config = dict(
    head_dim=32,
    vocab_size=10860,
    init='normal',
    lr_mult_up=0.713,
    schedule='wsd',
    batch_tokens=131072,
    seq_len=1024,
)
MLP neurons of a small language model. Each row is named by its layer, matrix (up: input weights) and neuron, and shows model dimensions 128-255. Each number is 128 + 24 x the weight over its row's rms, rounded and kept within 0 to 255. Numbers have three digits each.
A block is one neuron, or neurons of one layer that tend to fire together. After each block is what it responds to, as a language model described it from the Wikipedia text at the highest values.

L4.up932:137148115131091136106092144103153164135181086141093118095117094163140146105149123131148148127103141094165123128144080109122145142113144149108134118132106168114102136091122127114165150127109134120180135154125148191158152099067089084130116139143141108088115149154145123101089143153099110104237129106121123142124141120089134103117152146145152108132126136165114135095116085075138123098119
Description: Role and title nouns

L4.up685:140110130101155117160100145167119146102149109140100112171116148117138102131101137156113119096086121109133128132091127103110124118115125046141148118084076098082131127142146134165121147097134139101050165133125136127123149129138091152120136079153141126142131108130120166145105130130153115138108131113107145134159139162110119144129122118089116147131189110130180145104104141148137164128147
Description: Comma after name completion

L4.up236:150099124098144176139120149134119136097171124128109113079114144136121065087108117140149133141136103173096130129165112164127095189133138157127135123126196120105128131134135153128130115106140085126112135116170155101169169114118125101099128114103138109109130084098092112141140090114120153150142133101144139118136143115131117122108120114142124178124110125158143109149116141133194174125128
Description: Sentence-ending noun completion

L7.up10:138136128185139138133124104132107115154131128137133120129116162126122100130167156133136101128126115130159093111140118143136059147123151160120136145101145135155151107102164170072130150136123137127135150102099137123146116130120135093133126115124141157138123108159140116157141125128144117129116157113122136113160110092130142158144133108132153124145114120106144076125136106155139112133092
L7.up91:104165171082111121125117126159132127104149134115139116133110066132120123121125169133122087127138173113088105129148130165123067185104128078147133101105121133127137116146105127151076116118142140113118121094119109135105179155133112070163119140152130111132119116119091122134106131097148116126140167149138112151128183164155123121100155126136124160152147145113142118131130140109142107144127
L7.up359:151101117135111161115140127081117091121138097128110137102114113142122125143112082146136104122135131114143155174104088136092102120097164120144120102107132119130142127082141107079128090147134077156154110137124120130152121126136140117130104125088104112173155101152161153137118134109160170110098160118157118126123149090155113122107132108094116132132093115128119104148107122149171134101137
L7.up545:108161111103139138129122120126130099134132092127163115120137121140137111088110166104118121137146167107135142147135110150120086142093110097158172075111142094136110130131152152130068095161128137104126129123111091139141136103118118143114093125131122112158137113158150132114134189102123121097153126162169173158105162115155161106125102104094124146161145136114125138159141115115122110114121
L7.up856:114135095119143109084155117149167121116153128137151130178111078108143136106113096144141087128050130130090158090138149131141110137075096116117146103153123141121133156148146179124152152119160151093144119156141113135158122096108083128098115137117137105121177145085149106140139164140112131096141129139115146170142153134134107126142187155103137149149139124170107145156134126203082122135117
L7.up951:123147126121121126123093117120081128140157120119111101144171112129128148150107148127162119088130145119140120114180130152099074105083148112113095116148123145155175107067149111120167092123112102135144140114144066148163150123114090109113141097125159140118173142167100146118104124115129170123157129136157114157133187118141138165137157124095132131136125116152139114113154135143088125085085
L7.up1038:090143085096117104125133106146097132147102121098056109124121129115102110126146153138130130131134176117144110144137119129099107137136090105136142103120128148133121104119126164128124134123127152153126183146138123147136121108124130146087086134118085122150102073173106111164149112160199125105160109084119128156162137159178132170199087131148110116144157133116116153148126134176145146102148
L7.up1273:123108127122140112096125060082146134144160133100121155163126077141136134105096136126138133132115137110127122112112132097097108142133118080156133104136145132138123170148111129124143101139172189128118156171177082185136146114103146115132154131123129094152144164113119101126134165137137126135122169159097122168170154106139126148122081138131120123130122130117076171109125092118101113125120
Description: Word-final suffix completion

L7.up173:129139121136104102155140162095135116147150138109094102116115115150128124133125113139107153127153174133197132145115122119124106116155099091123127134118113132178144143153158109114097157129099125176122118095163118138115187125111138099145094103143155135116107108174099163106151129083089155154113144109113159150104143133113129112132119112110158117123118181136130113130115105163147124122157
L7.up417:141083121139138100115138128136103114105100140112108114143131119145108131067091126074127140150111129149119138141124152139130163157109143184143156100138099145110090139105128159150134115116105165131137146111082124131136106147149108090101132141160129134076127132154204082103176143139122145164084101150067096148114161143100108111122176141081124137109138117123121143095119129152131120122165
L7.up872:105131141158108133126135108141134162125140153131117170129170137113146162087159125105070125136144164111154131134128120162123054115119119176128142156102127124195103118124124133115141110116114136101107181111139100152093149076108158083165137109108147137163148127157150176088139115101124124125179135162101124163135196118139177142131129154111166116091073150108135139151122156140121155128130
L7.up1042:132111131121153136148103127069103129133172114100120114152117096150109125115105127148128095090098136142103154142146104136137084126132099129137133126128130152143160104112103129101164097135110119103118115137162110117171113116136122114122122125144161120131128153113135129105166109130151154108127111135130127167105104137142081148098130120111111149150153127147155132104106125146117126104163
L7.up1057:111125092133091128149116126144139093134133080132102140144140113133106160105147117107101085120107147119123187150147137134093112130160173120125105150098102119132144106144143159133163164138108122116125138111121094125095180151160169092138104138097169094097150042114173128090172137074131162136139103145115128133126150149128134125126085139145122084127137173113140180145133144122138110090117
L7.up1160:130149115193151091139119129158157171147089121149082104167167184131137145113121115110124136100186106109101116141178107117147163132130123140129149131111108123143136094179158107106119135103146139102110144137115116101140152120131149130131147175141134148140144131184136122118200143122156111117136087154090170145129089123133164096147112101131107137138117155108161147102101101117146112163142
L7.up1242:136130121154180145159135104108128130115160154149125138113129159137078120142119133094166148136123139178138125121130127117121151144131124176112123079132136127106130126138129141068164104231123133166116156115123127134119160156109124103128150171101124172122086130103129129174123121126115153145128068112107121108119148150150120130155100102130097092108130171131126163177124164165112172140108
L7.up1474:133117145141164132105109085127133138136142149108141113137149116108107139131156104151090130137126175138149164147121120152150157127116143099148156117094138109132139120122089132097142162132128125112142141107198133113102125110152122090143069121103144151129094146118154146096167102138140199069073138105155122162137113138147105117125112079096130129115137143074125113101101122151095128124141
Description: Coordinating "and" after noun

L4.up584:104148128151144159112147124125131140129126120135137112094102142100117121157155129104135159117126080123132122174122143156103149114168095091103076115100149110137128104117108126121142113108106106144113170111135120156125122102142084127144132107131131098118154115125175165121130117121148129148121132110138152092110104147144125138126099134095142085123134115096136169120179131123143156139120
Description: Wikipedia tables and infoboxes

L4.up1339:153151089082119105111114125152142137108160145140125115120108145166102138138155126132107113135153092116099114134104127089101116133112091117178160132136100121117163139164112176127096145127135161157165149119144099138124143111084136126130119173112116118154168101109140109145179148111124148124152178135102127142120155133159142129139110135133154114152103118125115153108116161145120132179153
Description: Qualifying adverbs and abstract nouns

L5.up204:088171072139134119140182114174107125131130073124134125149120125116108121094153143153105108127133191122141110160144108110142116171143134181152131133125113102123125139089105111154150117115116144137184134135125134099104104139079133090123134137130104109103181118098140142124102138118078133182161099106130081143153132134124123147125110126134106124104114120165143091116140162177113142102101
L5.up366:160128108137148167121136136114124123143145131125156086086137101086112129142155086140145142133114097122128199128128163130086111126126103135145137102106127139150108118123122126110131131095090135129123138125127142149103146152153149140121086106097150139131133127131154108101106144130148128102118123090091122088175102127138161139130117121102116142135105111114124094135166152119142151163141
L5.up429:178129131125126107084083130132140136106149160152136124125150106146145148110121148116185123130132118116141135105163136148124143139171117098134143124157137146110092131165092155084116137110127121155153153131090106126178113146133138137130121120116128116108141122117114117120113102138134131134131135098147121153146085155169116161135100101114108154121103143146123135130145125131121099080144
L5.up441:115129123135082102141152143153111163105121125136107143161125135135121129102090168158150146095124116131190146114112142151104122134087137110081119128141179178112100159129132154149115102106137120204110116151140087137122116145109136159131125161147104111145145140123123153077139131135116100130165092114071077103131155139107145153124110111090105116158102096124101123125112085137190138093158
L5.up757:131115106124195137138188098144113115084081145129116114136132109148128119174114150072142163135130141104133147129160149154116107137132146137137172131151136122114120126103158127126084096128148123105164127163128104127118113163172121129104167125151123106123140140107149147128093079116140145098120138169129164124116141146132129146104161149095101125121128103072158124084153126159105049070078
L5.up936:122087145081149137155122127144147095093157137158117033089148122125158143132157128144149147148140140155103138140130131105118108121118109085131113128117121129101118107110157123172108139112121121108107145151126149141165112125125137108151135146114179105166138111114170127153100123159114134122103125116108141122104156150167122100109120126168117115139137113133124157143132139141173140143151
L5.up937:130139090157149109099131133140115130154184128123114094113142118111152103114101142122117147138125170160130126141072129119071089121150124134114147133135129142121132078109126122125109113093156158097164152124144095132111114102119151108134168133128126113110144156127154153111148123092129125138180090107085106128164141131127165168109094134125117154122093083135127156150153121098164161115128
L5.up1210:148137114126132074164114132105137130106118100112082121140107145118105130121156097157145139112123114101099141150145122119130123117161111137103217149154102125118140151125138096104089189156162129151148138143136113144117107106158139089091164122140156069192094108157131180183146141121129076158156115118133157141093112147119146138116124136134118149059112111120123150117187149140140169114110
Description: Parenthetical year openings

L7.up1:137068084126146125097149157114105141133133121121120112117112160114123097145115113125104122118117189128098159143131141090132116130149151095148129138141162133150096157118137164100114147115088169112113149091138126109164166137152122115136143111128112107086178144138103133116128120095131130078118095154065139128088130099131110179133093173100124172103128174080128134104110087107077116121105
L7.up9:145061093124150151122160135126151138136162101109165099156145154122174154155118131143167161093096126106111132149095096113118133129115141094137134145125144111121100148119130170127114166139114127116120131135159109152143148124130125137136110125132106102143119161156120123120130171140110152099107118157117111111155117100108115150090141163155148151108103095113119156102132100070073136110125
L7.up131:107129111130129148159137091128161126114122127129139147104124154133157144156115146168138132120181172126211119096095116122077140142150151103115164116107159121097111113155134120119074144100088146151151100101125110155135145107119123106120124105102094159117131152195160111151146116160113151108111145121137135135142121105151085137135114115090120125066122131090124128102134105096127087129109
L7.up374:121156153131148125137115118117123116079109154146170134091122131109108103138088115155124131159119176182158084123139120174140160128144161115135132093127145131092109119152092141127126129136118138134122119121127102162127159155098123147096151128137108116121097149154127098128103126109131133100102137150138114086166138108088128175144128143129163137136115119107165097115102108167119131087085
L7.up627:101112111084115113119139125116129134144152102134152121153121158169148093121140147103126135112149140161124117156111123120106135083105133124114088134168141133152108098133112129138129129119168148160128127153167156159130107117178158148136168099148081179147166150140111107161117089112123164110102083126115140106145101137126068107112150126123138138101112123120158149032147083115112127144091
L7.up766:146132114141140094086109111147135082141106158107164145133115167137163129177104089155132171145109149140111091179134105142135140130126149152087109109160129184155135150098141123178129136127152120129089156085178117127166108135063124108100156103102110155125114128133114138080104150126121146079118110158149156154094124074132120120109146138123106108124104119124154129106138108124105093097093
L7.up908:170134105123103155084156141121145148102087116101193123089132127173158133117106119120141189124114141127151134132118085150094126137117149128119110143126126083091109126150146177127179097122095089133159118120138160145140124123139158124129149112103135111129116112124100177115114167190166161164141138184092146190145118132149090154106114143102106120125139150120109113176166103124117118146154
L7.up1191:163180097143069115170111125111114143114118135119158147106112149136138101155102155127197136113112132114128124128109143108160123125112134146126140157145196150112085134128107140112090176120095144142127159138171112136157167161076135124096146102120103117169103147124118128117122122135108178147156158109131119094163121108110075107123142143120119150115098068131157129119139120100139126079098
Description: Person-name and title completion

L7.up54:079124094129132140141107141144119135103125056104099111102106149106120173096129154181129088119128135134108123109131108166116141136121122142125154141127098134129135120134128112141106130150116123114103150130102095148104115125156113132091102107146092146102166169166129141123145116115141129107131145091140116147136147120125113139115092108100120125146152146129138094126064124113104100130146
L7.up214:135150148121127105167106091148133126086125117146126125120115140113124125141115099136130205121092125135145113158122126124137092133094108121083145099155145113114142193135134138143077137065157115129165125137150079156130100129156151129144142145088127151142114130146125129145121096098153146137142101132130160174103099119108105154129117134129115104142111112166153127093161115119182126112132
L7.up466:119156079134148145109100138144127134048126178119167156136093094094181093124093143135163147125134121129152111156164103161130122146070113123131121134089108093137117103112157124127116115139126126100120142157092129144153133111141092126089128080115105143123148105135107129109113105165170103202098139143133132137142124134142105156126148085098108162113086083132130131117124178125114096126114
L7.up496:125134095120159133168102188122123129150102137127096105096101134127115127155120126117118146131087132203123102143104129103156164187102125161171130130161091114159102148163128148142147139111094122128109153139148105136143112125152127114144144086098096146160066166140130112116118149157149135134146118130151096129115126138143118159144089129114180161124136145129129151094176119122170088098124
L7.up570:160150123208104107102097129132132101112095148155173100093172122121135151110139141104140133108104123139136094100130149146129065173143168159160113147121093121140126075120117138090116172126137121114163094094108149156076120110156095139128100109106141084118114138147157143103108106120114135157138137147110114114124137149153123156140175089154116144089121120132127147124121180157126123119169
L7.up1054:109084096140138120130144149104141108128085106113126152115141117134172091173124115133102171124149121147084140126131115200137128140089119139199109093132122156198124149125132104099111156158193096115109122130136130107108120108145089171141135107115152155089063115109129140138149102083180156149125140133116136119118150115109097129111102124154148126113089186071115130091134130163116099116099
L7.up1079:161117144143122112128112157135121138089097057123113117132151156121167102162127100151131089106123130118095099116111119079147112144133111132106137121113113097108101107123113138127148099115129123102135125135127138140125180118129107172095122102128131119125104113123117160134113135109075121152119122115166151131129110080115154130142171136142170118118150087142192105125157126150145133076173
L7.up1268:132144154147140124166128139097098119122132140122112122131112108186131142129169100118180127130076149104148107134140171150135132198160112153150102143150139152131155129108066130109117146151099112145159198114143118154132130119100112137141144153130142113100132129161130138085145107096082096151144157142116138126113135114174100134151164101146127143120128104141133105123142123108121134110145
Description: Year-prefix tokens

L5.up69:119141117152138135126091129135140129117161118176147140156115132132138131076121080146168133141138102150101124132097142078125044118105126095129119129133154100121095101147141143146166113150119115100158106152118137133139142075161102115062155110146156041118124137113124109131143122155140108135110097150133126119166132139143204133110136097140144155091096126173109141155116155133129157143142
L5.up200:102126112121118146124114139143146158138155133138119119162119115141114108103162147122129095142151141110110148145143123101155115123126103107162145088130149150094070102127129138079141155115119144114147122133139130126165122105095155153125159169101133143122132108134142138132109145101117108151111122118135109138161123144137131124130136137137135133134130165137078136111153155151128139135131
L5.up517:133113143124159110095102123140122172121140194090121108130123095134117172178122173121126127145177122169105154118134123131069113129157094086141141133145141145100129144182115119126124105191145126139130135116149151151106115117147120130119099094135114106119104146145134088127127124130113143076148090113117142133123135146148137131110097096106151130143126115136126158163138182180111142150131
L5.up630:101128155157152141088132124188100174135114160102131108122152154112151137179160162169141129104142129156128168137147127127117134089127135052125138166140187143092139115144123122079165196132097185141147117121150119176094117117106092127099163151113125128154135138131122192134134164132141146116129110125127140097164170140102152159148132133126141146111119123156130129136135097111130163128131
L5.up1055:123140127196163173095122135128109128128113136155126161101159124134131106127110156112141175142124146117119107095158061121086122135096098099126087104094135112169141079120139111159115123149120140104147187125104113133146099123081120140109124134145140153147160106127132107142097147123088152119128089083111116141137130158108116137147121124127150085128158139178160123111162166118114134144181
L5.up1192:167119124171143145065128131111162188104152140109133127114112165096082121139170122089196089146159109130138127101123135136143114122112128143137132100118148118113140120136141148154081071141092134147176145123114097124132121135097176143093099126109144106198118095091122119130196156088161128124147116095118119092100085138096152156115100140137122107151129110110096153127163160114134101137119
L5.up1459:164139117159117111130098073147143147090123123122112164112134144157114117101147113145140161148137159129097135131093132093123107141158088108136102056115175151117112164131155158159135140122144139111155114149104138156119136091132138136097112111136128105145075135079136150151152151128121130112107140117160093145169146142131123115126065119104132115106094157167155134105149147136181143117127
L5.up1511:109109087077093147124170154141152143130143103110098156121146149161090140113112148130106151159146122131085162131130089107141141156166135128122143122105146118147102146099131135107102094140108113071115169136105108107110135131119162098083148110093122145125124102104139166129192129110142116089130105111088124152120147105144140117128117114092103082155127135134100166122121166128125140110100
Description: Adverbs and degree modifiers

L5.up294:136112087103115146166154068136117154121129099148107128078132163133139121161112152140170095125146133187101133125139157109088134111120099100115156147176164121128131111124156128177163147147137112134132148099134108160094183113180120103126142115123177126128162143183157125115113164121093100103108154098148172141119140158105108145127102112093175149093129132125120145158091134112095140116109
L5.up733:111149100101108144132157108096166161132086137168088122102137150157125077134097150106132155136149126136140138142120128120102157158110092099136157143129157123165137150175095162117168103154102173150139131122111162154162131126138121141149124084168124169121134166176160109132145140137095143130124130099124182107146077120098119130129100138115118132135129188177130103131151165105161118093067
L5.up807:118106104084124137140141108096099098149147106130160131162134113111103115101145151095105127127128161116122143117148136127122134128098106091168141114162150141148095120158122144152094125142130175124104122089109157096111165134116089106115163122110096138131109139129110108132153126148118142145100110139167135150165096125134101105148168165131132168157102163145169160138124098131180102115142
L5.up942:119123117119115154154117144149141153161135176156122103155133214112136080165104122059163173144131089100113119154152111123086187135138150099110102135101120142157139133127126121117155136128118128164120153102147117101160152175108122137120146111128128118128166157137171104118121148143090134097108145149096168145129148100154158179114136128087126141109125159117144124151127141079093148140126
L5.up1139:113165133096130142125087128111078131118113145132132159108153132102091108141131151138110151124156095144088112143127120148068196143151116146132136117121132124085130114121087125070129141110111199152148100137086111084140094099105131145125133109135112133145132176161167143114118113145116107125121114140165131140131098145134149092135107083095103141100148119123137084117104157126169138090083
L5.up1205:127119092073130111080142135146148105151138126063098126122130115115134103130103139156129076127152133120121110150123101125093143174130105117118136161175127128165094143159084137116124130150123120105120109146132059138111115161133111118118135101149141094132144120124124124129130123129104066116130121123119136151133141140126131116144118128125095130148123150121119117135121149109111184102100
L5.up1476:145090104105152155150155106103144155128137107115153109114099193127119133138104138151158169155141125143121147122066093138083177132122125068150131138137144136174106127150163118129156119119133147105108161136113092131145141179111128192116138105113092118112121148192166111155129116137098136101103139148111159139145138116123104154136142132093131114128100112144120141102156140141141126127092
L5.up1507:133120109128147124110102047142095157118147122131149120170099112134126121116137123130155125095135124136101150179153162099068131114132074151144114136137117084154114140128090109122105107076164151114109153120135144169138133115117115123158157140109132123137108181115119093099140131133117121133101107150090130148139096139159134143134117134142120134147112147197107149120056156110150130091136
Description: After-name continuation

L5.up166:144123154124145182139093163120075092172134077144116105149077103095110168141120144182161126088127112115131104142141129135160112140093059143125117123136114128131150146117098082119121129168125150136158116123144098101153133088124116072134096108126088132128154139111118142159121104123139164121183088126134115170163152137090145137168079131122148142109135131136159113114125145163086149111122
L5.up208:119098125126093108136147152137097158125165089177152116110172122172175156110133121117093154138129111141142097098129150135141137122109139179159118178102086158151136152149156127089101171130165105113094174135133142119137146149153141149112100091108156111133192144138111111112120148115148131105122112091144111124144122115131146157166123165123106133163122121135106128158133113110075139080133
L5.up261:102091140154139162157122132088105145102141133125175148133104110124131112148142090112149109130155107144087093129152183189101131193146101128117122097111133172136129095098112153089138139142093187142130130121134146065154133120170087142119151126148112107135133178138125126117136134129162140104142102120144147112094134140097084138117145173129140130129139108142122145130121130172119144129130
L5.up638:082117111103089129111133126075114100095142120123102109123123103137149158138107141139069140133123118132102112142103140145090139197148153134113106119164093126121123123140103121130133078135115131121093112140120113128088140109163139107125151139119110133132113133169123133141135142107150129143104138140145081095062126135141102144091130100110099182067134129140115136182170153119133136135111
L5.up739:126160106096112139120130113123085048133115161173135090132115137128117120121099103118112132153127157129101117097105139161099075161124109149108163109130115130149117107161141116141112156107154192178102080130138091130104171081111111105129121126087132140076156160110134133114151153106144095178115162151110131122162147150135121148109156106125147151127175143138098111148133099149131128097110
L5.up1076:155126129125117092150135117095133127130120107124096103102127104085152156132104103128150192157087123128114120135091109145102135168118135166127100199112112119127118135147139172074095140123117124145101150135105113145147100125123113117137149156132105122133139142147121088118092157081119124109149135093146147171144144152159097115104172119051134139090138147125109115125173108114109132114105
L5.up1261:203121141129137131127129126126112099099124104152109126091069132156122116101099128137187174102123145149082132122071117134148145139132119079093137109139111117117145118139152157105101095146121166151127122125116118136132125128151120179132133125116149112130135146116185142122123127151141106124125165104172115136146103127125115167134155103146121153106155165161117129170128125142175159117121
L5.up1286:120104147143152132120099098105103149124161129109162133155140112091107142097146106151111149126136093119108109090087149127084165171140087089060125125187117134137149104134111143099145139144164183125107143129127153115141121116085064151128113104127157114124114160145142166107141099145170137126150134095129121108134123141104109122100117140161139180119106190122128116163118101116104143121098
Description: Coordinating "and" in pairs

L5.up386:153121084111192108121132118156147153117139157104168134104086116145170124144143126137134148110127155111082109115124098108116103119144136152122123143145154123116109137122118143125102112126150136120114166102145096176128121120129112129120141103137124119113094120123161094148127166158152149094107113137091109141126137124119136148150121155147147113100128141117112177071114110153092138133154
L5.up427:171127122161123107113157125144139094133120152169152114124097125125093088104129118126151112096105163101078081166133100138114088118106133148110096133079116116135126140156119155107100128128125118107123121114131099119134149175133124143085132144157150132140117095144148097165145187150149136093209087148140128092099147121157118128124109118138153072190105142132121148107144103103159106106159
L5.up850:118127137154097101105115124126100155097145131127105127138099124141177105105156105141128117110094129141127142157200073149157129140173135156109144146154172131129110145110148176184177148130129126131129124155113122140125129153174154152064109133141110113145128127159140144128161095133112112125096132154131088121177156129129127118161136113143132120154118127111126112135155106138121122123125
L5.up909:157124133152130128110137130157124138167165112123149114096122111126127184107119090206152160130120123108083153146088150149101105113111136135095141147109120111135064080152121157110161099106109132128109135120127104090172116152143122116111096137140102094067166112118145108098133123137122120102123092110114126111163098127114115129163092128101136119087097117139099155149137119133135132117111
L5.up919:129084122141107120134136151162152143126120080124129113129158137098143156117119114161127179133083103133132145163066134156138110160142101150110148141131102151135135104146120136169147136134121142108156125130180149153118137141119128137127120120122172108135122083145182122135119127163113142114110164069128138156108160073099109135138128115151078137138121105155112104102114146136166175131130
L5.up997:142164111153136118135140117138132150146113161119172132113130173135114119151147120102117126121102118146132134117158118120116175139112128130077115147142130131134122143190091110184129132089133139141113124151126117140129142145145091135090153072142175100109138127176124136081082136138133156147107085153164129112131119086107132119163153105101104118139080124138140145139140138061140103118116
L5.up1238:159100142127104160113123124137127147149110093137150156123119098133139137116136111101095139137125157103155147129100090148126119137139164128138111082101079115150152136141168170150191132129054123133134116103146113132169138110082117095113108100091164130107141160141144136137117128125116162091185113129099122132122102109097126111147189116133094098161146158171094140084164122089130132100119
L5.up1415:167130124124119129151101125139153146150160120142151141142149129095131125121118136129180143151110146095122140133178150126142159115163130130068150122092142093128155156139121163131143137105124126157130147098165137157143148105169161117129144087100174167170142143172120145169132091112154114148118124100108115123138138067116140116164126127096123086096118148153139148081129104111138104130165
Description: Role and title nouns

L7.up58:133145145121154103166117132116087130104083166116114129101084081119161120144123127144101107108140099120132112149127178141117143131126079128168199139127143152118097184146100131163144135116116123132132150149125158130155131119149124111138144139118104095135093141121132145137135133142141140083107138106148104108122111147110099137139142157110185124154124143188118119158119162169156114106114
L7.up278:123097123119115145127135125157117131104147146111155098081147118132149152075119126102156140103102141092132114124117088125136163162083109149082147197157107104125135101126120148110119163139113116139114144123120134176099106144162168113080141153128117079130173045121121144094164146132119120110148143103111114128127108153116104122141100121119180136081122138126120166161097136126111120081139
L7.up346:119157110114160114076149112139143157111124157091112088121146115125183132127152136094094136154179150124117150156129114129121108131130119122152140110088106115119149139128097100137128133103128132116159084129068150108097104118139123153106116104130121127158140140157165158110127152161139113152145146152125159139136107107108095156137129162079101112128156126116114136181115126084116130187104
L7.up371:090160113126099096090119127113145161108114123148133095137160141153146133085103129160084129116144099133127128138141127073101136146118146130154105122139134126150104129154133126149139160117123087155139154144129101162122140105184167108105127159124143116144058094122169099140106112164132147151148093117155120127094100154144106137111118122113119125145136099112147121142089147136138134103118
L7.up574:083132100111154155139126128136130149100113151110160126146150101099139170127146127143125122129121154125130103109112149120117120180121119121118100177128146106145178113095137096128115131128170087142143131113085167143091118124154130148171108146107177102129128132129116099120133142113112159093131110147107096173125124157103104152147093121104087137079122147119128146160133144119104092124106
L7.up772:135146076131185110154149111145130161136114160133158085075161200124133116123152146109178121151133149137141119149106118151105115154103134112138087116089113125096135171107111138106095138108124115153136159084120127149105107143166141103153119107148103098138091121126139142144123160130133144118132173105098127122111149159148142156171094104135090110100150150114107110143146117132082139118155
L7.up1104:133157110098161126066131154138172166102080141128141108113104103118111116104131126135153118156116163108160141149128093116116155127124121135117135107141105151137130129131132116130120127087137107112170119152131159115115160118146161118092113131106137081145084063083123191131123159091144117111121154139107106142138156103117127123118154125123072119129121080120136131123133122131131141090135
L7.up1398:070135085103143163123111121159137148066127133121160119126162165092137129143139105096124127110100103136128106154153121106136210193144130134110093189143120133121140125161138135157135103095141077128173138095136154157166117111132177135135126127090142121118148107120117123109104148111119113118176073113134159151121130159115177194122166137070127112118152094135105115154163107097121136123107
Description: Place-name final comma